From a checkpoint of a small transformer trained on Wikipedia.
Size: 11 layers, width 192, 6 heads of 32, vocabulary 4096.
Architecture: LayerNorm before each block, biases, ALiBi.
Training: a variant of Muon for these matrices, 7886 steps.
MLP neurons of a small language model. Each row is named by its layer, matrix (up: input weights; down: output weights) and neuron, and shows model dimensions 0-63. Each number is 50 + 15 x the weight over its row's rms, rounded and kept within 0 to 99.
Before each neuron's rows, "fires on" lists the tokens most often at its 100 highest values on Wikipedia text that the model never trained on.

fires on: "ab", " 0", "er", "C", " En", "eb"
L5.up594:45 43 70 25 47 34 44 51 55 35 34 39 58 38 44 56 52 67 71 52 57 44 54 57 52 35 53 65 59 69 59 58 34 76 54 53 66 66 60 50 64 60 59 31 27 49 74 50 44 73 65 39 33 39 62 49 33 25 59 42 55 49 44 72
L5.down594:30 62 37 66 24 38 53 16 73 42 66 60 46 52 52 55 58 35 31 59 42 48 47 49 52 45 35 39 46 45 93 35 40 68 54 58 53 36 62 24 54 52 39 50 41 49 59 67 40 60 54 38 41 46 62 45 79 70 39 64 57 36 57 34

fires on: "N", "-", "The", " early", "|", "ir"
L2.up268:78 70 45 47 58 78 35 79 30 39 60 57 58 68 61 63 35 55 84 57 41 73 25 62 49 50 26 44 33 53 67 59 04 29 48 73 16 45 58 73 57 41 46 64 63 53 23 47 51 51 78 41 53 58 53 53 42 53 62 32 59 60 55 55
L2.down268:46 39 47 72 43 41 36 49 52 44 68 65 50 42 74 44 30 42 29 51 61 58 52 34 40 43 48 56 42 51 40 21 60 75 41 44 41 59 49 35 48 66 66 24 25 70 49 55 40 68 50 55 62 50 32 57 65 62 47 66 46 76 42 61

fires on: "°", "′", ":", "x", " mass", " by"
L2.up516:74 53 59 36 53 43 60 64 61 61 40 44 50 44 51 61 31 72 46 51 48 63 41 68 43 36 57 38 78 73 47 65 47 67 43 45 61 56 44 71 52 38 52 40 49 25 45 71 52 60 48 52 64 33 68 26 50 33 47 57 38 67 66 35
L2.down516:45 48 38 20 48 56 73 52 65 41 59 57 63 33 65 61 73 77 23 64 22 70 32 44 58 55 43 62 33 61 56 35 69 76 48 51 44 65 42 41 32 48 46 31 33 52 50 50 53 27 43 43 49 44 57 49 50 75 55 48 59 61 38 27

fires on: " f", "a", " through", "ra", " also"
L5.up507:33 39 71 48 52 40 45 61 70 23 84 40 49 48 48 37 51 62 36 52 35 17 29 47 49 49 53 64 65 62 56 51 50 56 28 21 32 47 77 67 39 65 66 67 69 68 56 36 53 69 42 23 46 49 59 42 55 75 28 50 44 40 11 27
L5.down507:26 63 32 43 36 39 48 45 40 61 50 47 59 25 50 12 60 52 59 46 50 81 14 64 61 52 54 43 52 43 61 55 29 35 64 49 66 54 46 57 45 49 22 64 41 14 51 44 52 62 85 83 64 45 42 71 51 60 49 79 20 45 67 41

fires on: ".", " to", "T", "Cl", " act"
L2.up478:58 56 34 20 59 45 44 50 58 60 63 54 34 61 53 43 36 28 63 48 70 51 36 57 33 26 28 31 51 55 39 79 60 57 21 27 47 56 44 46 48 74 76 72 40 38 29 54 73 40 62 69 61 39 56 75 23 53 24 66 48 67 64 31
L2.down478:65 30 83 50 32 62 22 73 29 28 36 27 68 57 32 76 33 48 35 46 29 50 54 51 26 49 64 70 39 36 69 25 55 55 59 39 59 53 55 62 55 51 33 73 49 40 55 73 63 51 71 70 36 57 50 50 70 48 53 74 30 65 41 59

fires on: "\n", " at", ".", "H", "2"
L5.up373:40 69 59 58 51 68 44 57 32 34 60 36 43 37 63 56 17 52 44 54 65 32 61 15 52 64 58 55 55 47 75 59 35 49 53 60 51 49 52 18 74 17 59 65 55 47 63 54 78 68 66 55 68 56 62 35 37 72 63 52 26 70 47 56
L5.down373:57 60 51 35 47 49 25 75 46 42 20 38 45 60 54 48 42 43 51 50 39 46 44 51 30 62 29 27 35 65 08 51 68 60 43 35 42 57 64 75 53 57 46 64 49 32 63 44 48 43 55 54 44 21 43 86 54 33 47 44 41 40 37 46

fires on: ":", " 1", "=", " of", " 2", " Mr"
L2.up357:39 36 72 48 40 38 65 19 47 57 45 70 40 37 37 37 51 32 46 59 52 51 59 61 74 43 46 26 69 43 72 53 60 30 34 15 45 58 41 50 46 37 56 65 45 32 76 60 68 50 68 68 36 65 52 38 57 67 46 58 59 45 34 58
L2.down357:47 27 47 57 34 43 70 48 39 65 43 44 29 19 46 80 77 51 41 59 87 56 58 41 66 42 51 45 48 56 48 63 62 55 65 40 48 38 43 60 41 47 40 66 59 45 46 53 35 58 63 65 47 71 69 44 38 44 59 49 53 51 78 52

fires on: " |", " and", ";", "|", " of"
L7.up732:41 58 57 61 30 53 51 52 60 52 52 31 43 32 42 46 58 46 58 61 55 46 47 49 50 81 48 70 65 72 51 62 47 27 45 54 33 41 55 36 40 70 82 31 38 20 75 39 36 45 75 38 64 65 56 37 79 32 50 62 23 30 46 73
L7.down732:64 53 57 49 54 45 15 61 63 41 40 68 56 56 39 55 17 41 32 56 59 45 56 39 64 62 63 99 45 56 47 60 42 88 11 67 47 47 47 39 35 53 35 56 63 53 40 47 44 59 38 25 44 68 45 66 39 59 59 52 64 52 69 41

fires on: " ch", " Pl", " Fl", " Ch", " sh", " fl"
L7.up121:74 77 16 21 56 42 56 56 45 37 92 50 54 71 60 54 49 67 66 43 54 37 66 48 34 59 76 59 28 60 58 44 45 43 48 71 67 26 49 88 60 64 62 32 67 48 45 53 51 63 56 30 42 45 29 55 20 56 29 67 47 78 18 75
L7.down121:38 60 40 53 64 41 45 22 61 37 54 42 44 49 71 10 50 50 56 54 45 35 09 26 58 60 56 50 72 66 62 72 63 45 63 36 58 49 52 72 45 44 37 42 46 50 65 31 14 51 35 73 52 51 54 48 40 70 70 46 68 46 59 65

fires on: " to", " g", " G", "og", " pro", " mag"
L5.up8:79 41 40 65 67 36 35 86 50 63 44 46 50 48 37 43 47 55 70 60 49 26 33 64 68 52 66 69 86 65 36 54 31 55 47 68 21 44 14 43 54 58 61 77 70 45 34 61 41 53 46 52 38 56 50 69 54 31 48 64 62 83 39 61
L5.down8:42 44 43 75 74 69 52 50 59 36 58 61 23 68 40 48 75 55 72 43 63 42 44 39 70 46 50 24 28 62 39 72 70 10 27 55 91 62 32 40 47 33 22 34 25 71 81 28 51 34 52 40 50 55 49 27 54 42 44 56 80 26 39 57

fires on: "ad", "ol", " def", "am", " exper", " prot"
L6.up719:24 47 33 08 37 68 63 32 34 42 68 34 41 51 37 56 57 41 48 32 59 65 78 40 46 29 53 50 62 63 42 77 50 53 37 61 51 43 22 45 43 56 43 39 76 51 37 11 33 34 43 72 51 51 39 57 29 65 56 61 25 55 31 49
L6.down719:38 22 76 72 24 49 66 56 28 35 21 22 50 62 35 29 33 36 65 44 53 43 48 48 32 66 19 66 49 32 45 45 49 49 50 31 62 45 45 44 48 55 55 53 48 32 44 45 52 63 57 60 35 61 86 52 71 42 50 49 37 49 75 57

fires on: " an", " co", " An", " rec", " inc"
L6.up80:47 55 62 52 45 73 83 26 82 26 48 38 28 51 43 25 64 40 84 51 53 67 20 48 99 13 48 45 38 52 53 41 25 40 55 47 61 62 14 40 43 50 59 49 52 51 40 54 59 39 59 50 40 88 51 61 66 44 54 69 67 20 40 45
L6.down80:27 69 47 54 55 45 43 56 33 54 36 71 83 44 72 56 59 59 56 50 70 83 39 29 21 48 61 58 40 22 56 37 56 82 40 49 64 42 62 30 57 64 50 50 52 49 55 24 56 43 64 74 64 79 63 25 45 34 37 58 49 35 39 43

fires on: ":", "ie", " one", "es", "led"
L2.up749:56 46 60 51 22 59 67 22 65 32 52 36 55 59 34 83 44 31 71 50 24 54 10 58 37 62 70 77 51 62 51 57 56 39 79 57 73 52 60 25 62 53 52 46 60 48 36 59 68 55 70 40 71 49 32 43 42 58 33 47 34 48 75 54
L2.down749:65 55 60 65 09 50 48 56 55 56 33 53 54 41 67 25 53 48 58 57 44 70 76 48 42 61 51 59 51 73 53 50 30 48 45 53 37 40 67 64 84 35 76 39 27 83 67 76 34 48 22 49 32 62 86 62 40 51 55 41 60 68 43 48

fires on: " n", "ap", "an", "un", "on", "ip"
L2.up149:52 55 42 52 24 48 42 48 55 44 65 48 67 43 48 44 57 54 61 49 39 84 37 56 73 67 29 53 55 43 57 89 45 38 49 46 36 70 48 50 63 46 35 41 19 27 75 59 47 77 35 50 48 69 60 45 59 75 62 57 55 14 54 28
L2.down149:54 53 37 30 61 55 32 81 57 77 74 61 41 50 35 61 74 31 37 58 49 28 57 61 38 70 43 66 58 51 77 17 35 45 58 59 66 38 19 88 61 59 61 59 69 19 49 49 49 67 53 34 52 65 71 65 51 26 58 52 44 49 76 71

fires on: " pr", "it", "p", "b", " resp", " or"
L7.up731:66 63 33 66 66 57 21 52 44 43 44 37 52 54 29 55 60 50 58 35 57 65 23 45 52 58 63 62 63 42 07 54 50 52 61 22 71 42 60 52 50 57 56 67 38 25 45 62 25 69 53 69 44 69 42 53 55 49 71 34 61 50 54 19
L7.down731:49 41 42 28 41 30 31 20 46 55 42 38 47 33 35 47 47 46 77 22 27 70 59 75 56 53 53 30 52 42 21 30 45 48 48 83 65 55 70 17 42 59 49 60 50 45 62 55 45 31 66 41 71 42 41 54 58 32 24 49 48 15 46 66

fires on: " an", " a", " The", " An", ":", " the"
L2.up107:26 34 53 70 23 55 40 43 45 45 55 51 23 49 52 41 51 57 83 64 52 34 54 58 59 45 49 30 46 50 62 56 31 52 60 51 23 60 44 56 68 56 44 78 66 55 61 34 69 48 31 63 52 78 61 42 42 48 52 47 26 50 53 41
L2.down107:37 51 27 41 78 44 67 35 46 60 39 42 41 49 66 64 49 30 47 45 69 64 50 47 44 39 34 59 44 41 40 49 73 56 46 61 47 23 44 39 58 64 31 35 24 45 82 58 56 72 38 47 53 18 77 37 73 62 49 49 53 57 28 31

fires on: " p", " re", "-", " be", " res", " ev"
L6.up315:56 41 34 27 57 67 57 57 50 54 70 52 53 85 32 38 59 50 67 56 49 68 51 55 60 63 62 52 35 28 61 59 66 17 66 59 57 40 39 49 51 34 54 60 51 56 62 30 44 19 57 44 31 63 42 61 85 78 61 52 50 48 42 68
L6.down315:35 82 72 36 35 48 50 51 50 52 37 44 36 30 50 54 56 62 47 37 32 47 43 20 55 41 32 36 48 63 61 29 52 61 46 59 73 18 49 50 57 57 53 51 47 65 29 45 78 19 54 63 29 68 32 44 32 59 51 41 46 37 68 34

fires on: "'s", " the", " |", "The", " The", "the"
L6.up136:51 57 49 48 47 72 59 71 20 60 55 20 56 44 48 83 16 59 55 49 43 60 60 43 39 75 37 83 61 77 65 26 44 52 64 31 46 35 44 55 33 36 48 64 63 50 39 41 63 38 70 37 46 55 18 45 58 52 72 31 49 42 38 53
L6.down136:60 49 52 38 64 61 55 71 61 21 74 61 59 71 65 33 57 72 36 52 54 24 43 61 43 62 37 99 70 47 58 32 44 66 42 43 52 46 58 35 54 90 28 45 23 90 45 20 87 31 38 43 39 83 42 27 36 44 39 61 61 44 46 56

fires on: " of", " in", " on", ":"
L5.up756:71 74 39 45 36 59 29 36 10 55 63 73 60 18 46 52 57 25 47 67 44 70 55 56 50 66 74 51 72 32 30 45 46 71 53 22 28 64 53 39 47 66 52 54 43 40 66 35 58 79 54 51 31 25 59 39 43 68 49 34 34 58 56 54
L5.down756:19 61 55 39 51 45 39 68 34 69 58 54 30 56 30 40 87 45 43 40 82 54 41 43 79 58 31 88 68 67 35 50 71 21 49 46 29 60 40 65 48 30 69 16 22 83 44 38 48 49 54 31 69 78 79 43 69 51 57 52 41 53 65 57

fires on: " |", " Fin", "us", "wn", "ens", " Republic"
L2.up300:58 59 26 85 38 34 54 65 61 70 55 38 69 17 40 75 52 44 44 52 48 64 41 34 72 47 18 67 34 50 52 17 58 47 40 44 74 20 66 48 66 31 58 39 33 40 61 48 20 64 70 53 46 55 56 37 46 27 59 43 35 47 51 53
L2.down300:44 26 59 61 20 66 46 61 55 52 38 38 64 40 69 56 82 53 40 83 67 45 34 49 72 58 61 62 33 42 62 60 28 56 32 18 49 22 53 35 49 62 35 58 39 53 76 37 54 44 36 59 52 28 55 44 13 33 42 40 36 71 47 66

fires on: ";", " Ch", " F", " Pl", "u", ","
L5.up616:42 49 30 41 68 36 34 47 64 48 62 57 42 37 44 30 57 26 36 48 83 51 49 52 59 47 61 78 53 68 51 51 40 80 44 77 73 50 59 70 45 70 74 58 28 46 53 37 57 63 44 23 54 46 62 52 70 45 60 72 55 51 55 54
L5.down616:56 23 50 63 31 22 36 61 47 61 39 48 62 45 31 62 56 47 32 76 46 30 37 31 75 73 37 43 55 51 52 54 64 44 58 55 49 32 57 48 33 45 56 58 46 76 62 65 17 70 34 61 88 44 36 56 32 53 59 48 44 44 68 53

fires on: "On", " On", "n", "o", " on", " can"
L6.up215:62 55 27 43 41 17 48 46 32 65 82 58 45 84 54 57 51 64 59 53 76 48 33 32 38 56 44 63 44 32 53 18 52 54 72 61 57 29 83 25 73 52 62 57 43 50 39 46 21 45 49 46 61 19 36 35 18 50 44 34 67 33 31 31
L6.down215:50 56 18 35 37 61 43 74 77 43 30 56 48 54 43 64 42 44 72 47 66 65 77 56 54 56 15 15 52 56 51 41 45 70 37 50 43 36 16 87 40 80 62 87 43 65 48 64 47 57 66 20 63 36 55 45 50 60 67 56 22 41 52 47

fires on: ",", "ut", "it", "if", "ther", "et"
L2.up420:62 38 65 41 25 47 48 46 51 45 63 39 45 56 31 58 34 55 57 43 44 43 54 63 62 34 39 18 52 54 44 34 41 58 70 58 63 86 34 58 64 51 37 58 79 63 62 45 53 50 58 48 62 39 39 37 51 60 42 16 59 29 49 51
L2.down420:67 46 80 46 37 39 40 29 33 64 36 38 53 62 32 87 35 41 73 45 64 69 40 75 34 38 31 48 70 51 55 75 28 71 51 50 65 48 44 84 31 56 69 58 58 63 70 26 51 76 56 49 58 46 58 64 43 37 63 39 34 66 47 62

fires on: "ey", ":", "'", " to", "."
L2.up279:45 49 39 22 84 57 60 23 76 55 78 73 08 68 51 65 49 51 26 44 50 56 49 61 39 42 60 39 46 76 42 53 54 41 44 26 69 42 53 37 46 61 46 53 38 33 25 52 36 44 40 59 53 45 25 55 47 28 56 46 33 57 58 63
L2.down279:69 74 88 42 40 50 46 89 44 69 22 46 54 38 30 31 74 50 30 47 30 67 31 39 53 65 48 50 43 49 62 31 44 48 45 46 32 53 49 59 87 39 64 44 62 56 69 45 47 48 66 39 54 72 25 61 65 62 39 50 51 43 25 64

fires on: "ect", "et", " more", "ut", " ind", "ree"
L2.up11:56 57 38 45 53 53 61 37 48 49 69 65 35 50 31 44 38 15 38 43 07 48 60 57 49 23 26 51 48 52 58 24 50 60 65 50 58 76 35 39 56 69 42 69 33 54 51 48 63 52 66 70 38 61 41 57 39 60 79 46 41 37 20 41
L2.down11:37 37 61 38 52 49 43 64 59 70 42 28 45 35 32 61 34 52 83 46 88 48 71 56 65 53 41 30 54 58 62 58 25 43 64 29 58 41 56 54 49 56 42 32 58 51 51 65 54 65 29 36 47 42 56 55 37 73 36 54 71 48 65 71

fires on: " o", " appro", " feat", "re", " O", " pre"
L6.up0:24 40 52 77 39 57 55 51 69 59 39 34 62 60 27 62 67 42 71 28 29 44 54 15 35 37 66 45 53 51 66 57 54 37 75 31 53 75 60 57 68 53 59 51 26 36 42 38 52 29 46 49 52 52 29 43 47 58 59 45 58 63 36 36
L6.down0:43 41 53 60 73 32 71 40 51 43 57 65 38 64 34 64 57 52 58 17 60 55 45 38 20 52 70 13 45 33 61 35 33 42 50 64 75 55 45 61 49 34 70 23 46 69 51 42 51 27 38 46 45 52 37 48 48 46 50 60 77 92 55 59

fires on: "es", " of", " on", "akes", " All", "it"
L6.up403:62 53 45 45 52 34 44 42 48 56 78 35 41 47 30 62 55 43 93 47 47 66 47 44 19 52 29 40 46 50 38 58 43 51 30 18 27 32 79 63 55 57 61 57 35 30 29 29 56 50 67 42 41 67 55 45 14 67 68 36 22 34 56 54
L6.down403:25 39 41 42 56 62 62 55 38 44 63 65 82 41 63 50 69 15 38 31 75 62 60 56 82 69 26 59 37 56 88 27 40 40 43 54 50 56 47 42 52 44 17 45 44 48 57 47 34 57 50 54 65 52 81 64 59 64 45 47 46 36 68 35

fires on: "'", ":", "l", "ot", "ind", ")"
L2.up645:20 66 34 51 48 43 45 12 61 56 67 71 49 51 39 66 43 51 68 46 38 67 25 62 53 26 29 56 45 36 70 53 37 59 55 41 53 59 55 33 56 56 55 52 51 51 23 68 47 63 26 57 47 66 41 81 52 56 54 51 43 69 53 37
L2.down645:59 47 73 50 64 53 20 39 55 25 43 57 45 71 63 70 74 61 77 68 48 39 18 33 46 49 51 34 56 41 33 54 43 56 59 69 34 80 46 47 75 74 33 48 44 55 52 17 32 53 50 50 73 59 51 60 44 51 69 21 62 25 57 30

fires on: " N", " W", "S", ".", "ich"
L5.up723:78 71 34 26 59 50 80 45 63 59 69 49 42 77 38 78 78 60 49 32 56 55 35 35 48 51 52 66 51 49 79 38 40 37 43 48 59 70 61 26 61 35 69 87 41 44 66 44 52 22 43 73 36 48 47 56 84 28 50 44 61 53 67 52
L5.down723:68 49 44 72 56 62 43 58 19 48 41 56 19 18 52 46 20 70 22 57 39 74 50 40 63 33 75 33 58 48 48 61 31 71 72 50 45 49 57 38 32 57 68 58 47 80 71 45 41 49 81 46 38 38 67 49 56 44 83 68 54 36 45 61

fires on: " a", ")", "ect"
L2.up104:12 85 69 56 32 62 51 36 38 40 72 53 60 40 55 23 37 68 30 44 60 45 16 38 41 33 62 62 36 59 44 57 52 66 57 52 68 42 12 59 77 35 57 51 38 53 36 55 39 58 30 56 72 51 70 43 52 37 65 32 60 49 35 48
L2.down104:41 27 38 72 40 60 68 56 30 63 26 24 47 61 47 81 46 35 48 40 34 41 66 71 35 55 59 56 65 59 64 46 53 28 46 39 71 61 38 54 47 83 46 55 57 84 61 74 43 56 82 49 20 73 38 63 76 32 42 40 49 52 51 38

fires on: "|", " known", " to", "ing", " of"
L5.up590:24 39 51 72 53 51 65 45 47 44 41 58 67 26 30 37 39 69 58 53 23 36 39 39 68 54 32 61 67 66 52 53 53 34 21 32 64 37 49 49 42 69 35 56 66 18 60 45 44 79 44 58 42 27 44 64 42 39 49 13 34 28 66 43
L5.down590:64 58 40 48 44 65 55 55 52 53 45 23 38 56 64 64 35 52 47 35 46 55 67 44 67 57 58 56 45 77 64 41 41 66 48 58 23 30 46 45 66 42 43 51 52 62 34 36 55 32 61 27 40 24 44 36 40 79 43 36 88 52 63 66

fires on: "ad", "en", "el", "is", "id", "at"
L6.up271:59 49 36 41 57 78 74 24 66 10 51 44 33 50 76 37 25 46 60 75 25 71 50 61 37 41 27 73 57 40 36 42 56 58 36 40 37 47 29 67 53 50 60 64 45 28 37 33 34 46 67 40 63 41 48 39 41 39 58 37 27 39 52 48
L6.down271:57 52 32 55 53 41 54 55 55 52 32 46 37 77 45 36 47 56 50 20 83 12 37 35 36 52 55 57 40 12 45 62 59 70 59 64 56 28 50 55 28 43 46 55 48 40 39 37 39 97 25 65 82 54 41 71 57 42 24 48 47 47 32 58

fires on: " pr", "r", " Pr", "est", "ent"
L5.up538:69 57 20 58 35 63 21 55 39 54 45 45 87 35 68 47 32 52 54 33 62 48 19 45 46 37 39 63 61 51 55 84 47 34 48 63 48 52 71 69 40 44 42 78 51 24 52 45 65 66 64 44 57 39 78 51 62 51 53 43 57 47 47 50
L5.down538:34 47 50 60 72 46 66 46 58 54 42 72 42 40 41 34 56 47 64 37 52 70 72 76 33 48 30 48 39 60 67 46 52 56 51 56 29 77 37 40 34 62 61 35 46 68 72 64 51 58 74 64 13 40 61 20 48 31 63 43 41 04 71 56

fires on: " |", "u", " to", " the", ";"
L2.up74:41 34 43 59 29 80 48 45 53 59 65 56 52 56 43 60 52 62 58 47 48 51 43 79 31 38 39 66 70 43 66 62 58 36 45 65 48 55 42 54 40 65 61 34 47 31 41 24 68 76 70 62 71 61 26 52 49 60 53 53 52 32 32 55
L2.down74:85 69 57 42 60 38 27 58 35 45 50 68 45 52 52 75 34 50 52 43 40 19 41 42 62 63 47 44 53 51 54 18 64 67 46 48 39 49 59 82 28 63 48 45 35 74 55 40 71 22 57 47 37 51 25 71 44 39 64 69 23 55 70 63

fires on: " On", " up", "up", "il", "ough", "On"
L2.up700:49 41 58 50 52 29 74 20 60 49 48 52 42 47 68 54 27 63 79 54 42 63 48 39 29 51 65 46 46 50 32 36 32 43 69 62 59 52 59 63 74 31 55 35 64 53 43 55 57 39 57 49 27 62 40 48 46 05 70 45 42 26 28 57
L2.down700:48 37 36 35 52 39 35 46 52 55 56 46 47 45 86 60 33 27 69 41 47 66 70 41 37 44 70 38 64 39 59 55 39 68 34 56 52 52 60 67 39 61 43 46 58 54 51 50 34 56 39 55 75 34 35 83 24 82 24 59 37 34 48 36

fires on: " he", " we", " it", " never", " w"
L6.up764:67 42 36 72 51 33 71 32 26 51 59 41 36 39 50 23 85 33 41 59 72 57 06 43 61 46 35 62 52 47 44 51 31 54 61 63 42 51 41 57 64 41 24 35 54 74 43 56 28 47 53 63 48 62 44 41 27 40 65 60 47 32 26 67
L6.down764:76 35 48 51 41 78 56 49 69 44 67 60 45 83 60 42 53 52 56 66 39 64 60 23 36 60 81 50 77 30 62 46 41 28 36 23 48 46 26 57 33 44 43 39 67 44 79 50 49 35 52 32 70 55 57 56 52 30 60 39 38 41 45 52

fires on: ")", ":", "′", "ect", "^{", " |"
L2.up238:46 48 44 58 53 28 50 60 38 52 63 52 41 50 50 40 63 46 58 44 71 66 40 68 49 46 59 49 49 39 50 78 53 33 41 51 52 50 40 54 32 60 65 25 34 64 38 45 27 43 49 61 62 13 57 38 43 43 55 43 66 41 46 21
L2.down238:54 43 39 56 61 43 59 44 58 66 57 52 61 41 31 35 64 51 65 38 13 50 43 41 34 45 32 60 87 63 46 57 30 32 42 21 20 41 18 54 42 88 42 57 58 69 74 53 52 26 50 51 68 60 42 33 56 55 58 42 26 46 35 54

fires on: " is", "A", " was", "\n", "og", "oor"
L2.up589:51 33 61 67 53 71 82 29 46 45 55 50 66 58 71 56 47 10 63 64 84 60 45 46 42 31 48 18 80 71 51 68 38 48 60 53 39 48 17 24 37 52 71 54 61 38 67 49 41 26 31 57 39 50 48 55 50 31 64 61 47 73 61 40
L2.down589:61 54 38 45 33 30 56 68 36 26 58 54 25 49 23 43 35 69 61 43 39 52 60 48 55 50 44 67 53 66 64 35 77 35 32 54 40 17 45 10 29 54 51 45 32 59 48 57 69 45 67 45 17 52 67 43 57 45 46 21 56 47 53 26

fires on: "\n", "s", " Aust", "|", "A", "."
L2.up14:50 31 67 29 27 54 52 56 52 57 58 55 57 37 60 75 44 53 36 73 62 59 57 56 57 27 58 89 71 62 46 56 46 75 44 29 30 59 44 49 49 28 44 65 53 69 42 33 22 42 58 45 54 65 53 62 58 33 41 19 34 74 44 60
L2.down14:67 56 34 16 49 35 42 54 55 40 62 70 39 49 51 52 55 64 74 13 49 45 60 29 76 26 74 48 55 39 43 64 60 41 63 51 45 56 60 37 48 60 48 47 49 34 40 63 73 50 35 60 37 46 78 48 64 51 61 69 73 71 36 42

fires on: "′", ".", "ly", "imately", "°", " least"
L7.up251:42 78 14 32 60 49 53 69 54 62 68 52 41 33 53 49 47 75 52 42 66 36 52 43 10 29 68 41 54 52 47 45 35 24 36 54 38 21 41 39 86 33 39 27 44 54 51 50 65 33 65 51 37 19 52 68 35 18 54 21 69 51 59 51
L7.down251:79 53 75 42 59 63 48 52 67 21 55 77 46 51 59 43 56 51 64 43 47 43 76 71 66 48 64 28 35 44 38 55 76 68 50 88 61 53 64 45 64 72 74 49 36 62 49 25 34 80 37 17 51 52 62 46 58 78 41 46 53 82 39 68

fires on: " g", " b", " sk", "w", " G", "g"
L7.up559:58 60 36 71 26 40 26 45 56 65 30 31 48 56 61 74 43 53 37 44 38 31 27 61 54 66 60 59 39 65 62 58 16 48 73 48 41 49 41 41 57 56 65 42 53 80 54 48 45 33 39 43 66 42 63 42 65 43 43 63 72 70 49 56
L7.down559:53 25 54 53 23 56 43 45 44 49 32 61 49 62 63 36 58 41 76 66 52 51 22 52 55 46 66 21 56 63 32 53 42 39 63 64 34 53 62 21 52 44 42 80 39 68 38 44 59 49 44 51 52 60 43 54 54 27 76 75 76 45 67 45

fires on: " B", " W", " w", " S", "."
L5.up460:58 38 49 32 71 67 62 51 70 21 71 58 26 21 23 49 78 45 38 53 53 59 44 22 77 64 53 80 52 56 41 26 37 45 56 45 45 67 58 48 66 39 45 58 65 30 64 59 63 35 10 70 89 61 54 09 45 51 47 29 81 53 15 40
L5.down460:70 65 62 47 27 48 63 67 44 60 37 31 62 50 47 61 48 48 46 61 54 35 51 56 55 43 19 39 56 45 52 74 76 58 37 61 53 45 49 64 32 38 35 40 60 82 39 57 35 48 80 47 38 28 64 44 51 54 57 70 25 33 47 52

fires on: ":", "an", "ot", "ost", "att", "ought"
L2.up521:55 62 60 42 38 36 53 46 40 41 70 47 25 62 75 45 47 34 54 52 46 55 59 32 17 49 37 38 51 65 65 63 32 47 31 56 72 55 52 54 49 56 66 76 56 46 46 46 69 51 51 70 85 77 71 57 74 44 53 60 64 42 77 46
L2.down521:42 24 79 65 43 46 42 59 72 27 66 59 55 32 39 55 57 57 58 66 66 60 17 68 60 35 39 63 56 39 56 52 50 45 56 35 32 53 25 38 49 87 59 50 70 44 71 54 53 34 45 30 42 35 36 28 38 35 57 40 31 44 46 36

fires on: " had", " have", " has", " S", " get"
L7.up391:57 60 55 52 74 64 48 47 82 46 66 28 76 35 44 76 62 47 60 48 42 76 48 71 58 26 72 66 59 57 29 72 33 62 43 66 44 45 51 40 34 47 18 25 29 42 72 41 54 37 32 36 44 68 39 47 47 37 52 39 41 22 45 28
L7.down391:52 54 61 53 46 37 37 50 68 46 21 61 28 52 39 52 33 40 44 57 44 24 59 48 50 49 32 39 52 59 57 29 34 24 42 43 67 47 53 76 42 53 78 64 71 61 47 82 29 36 29 53 80 46 61 52 43 54 55 57 76 53 38 57

fires on: "-", "m", "\n", " (", "("
L2.up265:46 66 74 39 53 38 61 69 40 72 49 51 54 50 45 29 37 48 38 43 49 56 53 53 33 30 76 32 43 51 48 77 40 38 49 28 68 59 49 51 42 44 89 24 40 36 49 17 36 44 63 44 70 31 57 70 49 37 39 64 57 30 51 46
L2.down265:31 52 24 48 56 27 52 71 48 56 63 62 47 31 76 68 32 44 69 77 41 75 53 49 35 18 48 43 32 56 51 70 32 66 53 49 66 31 58 16 36 58 18 56 62 61 63 54 53 63 37 37 49 40 67 66 42 31 16 24 68 53 42 56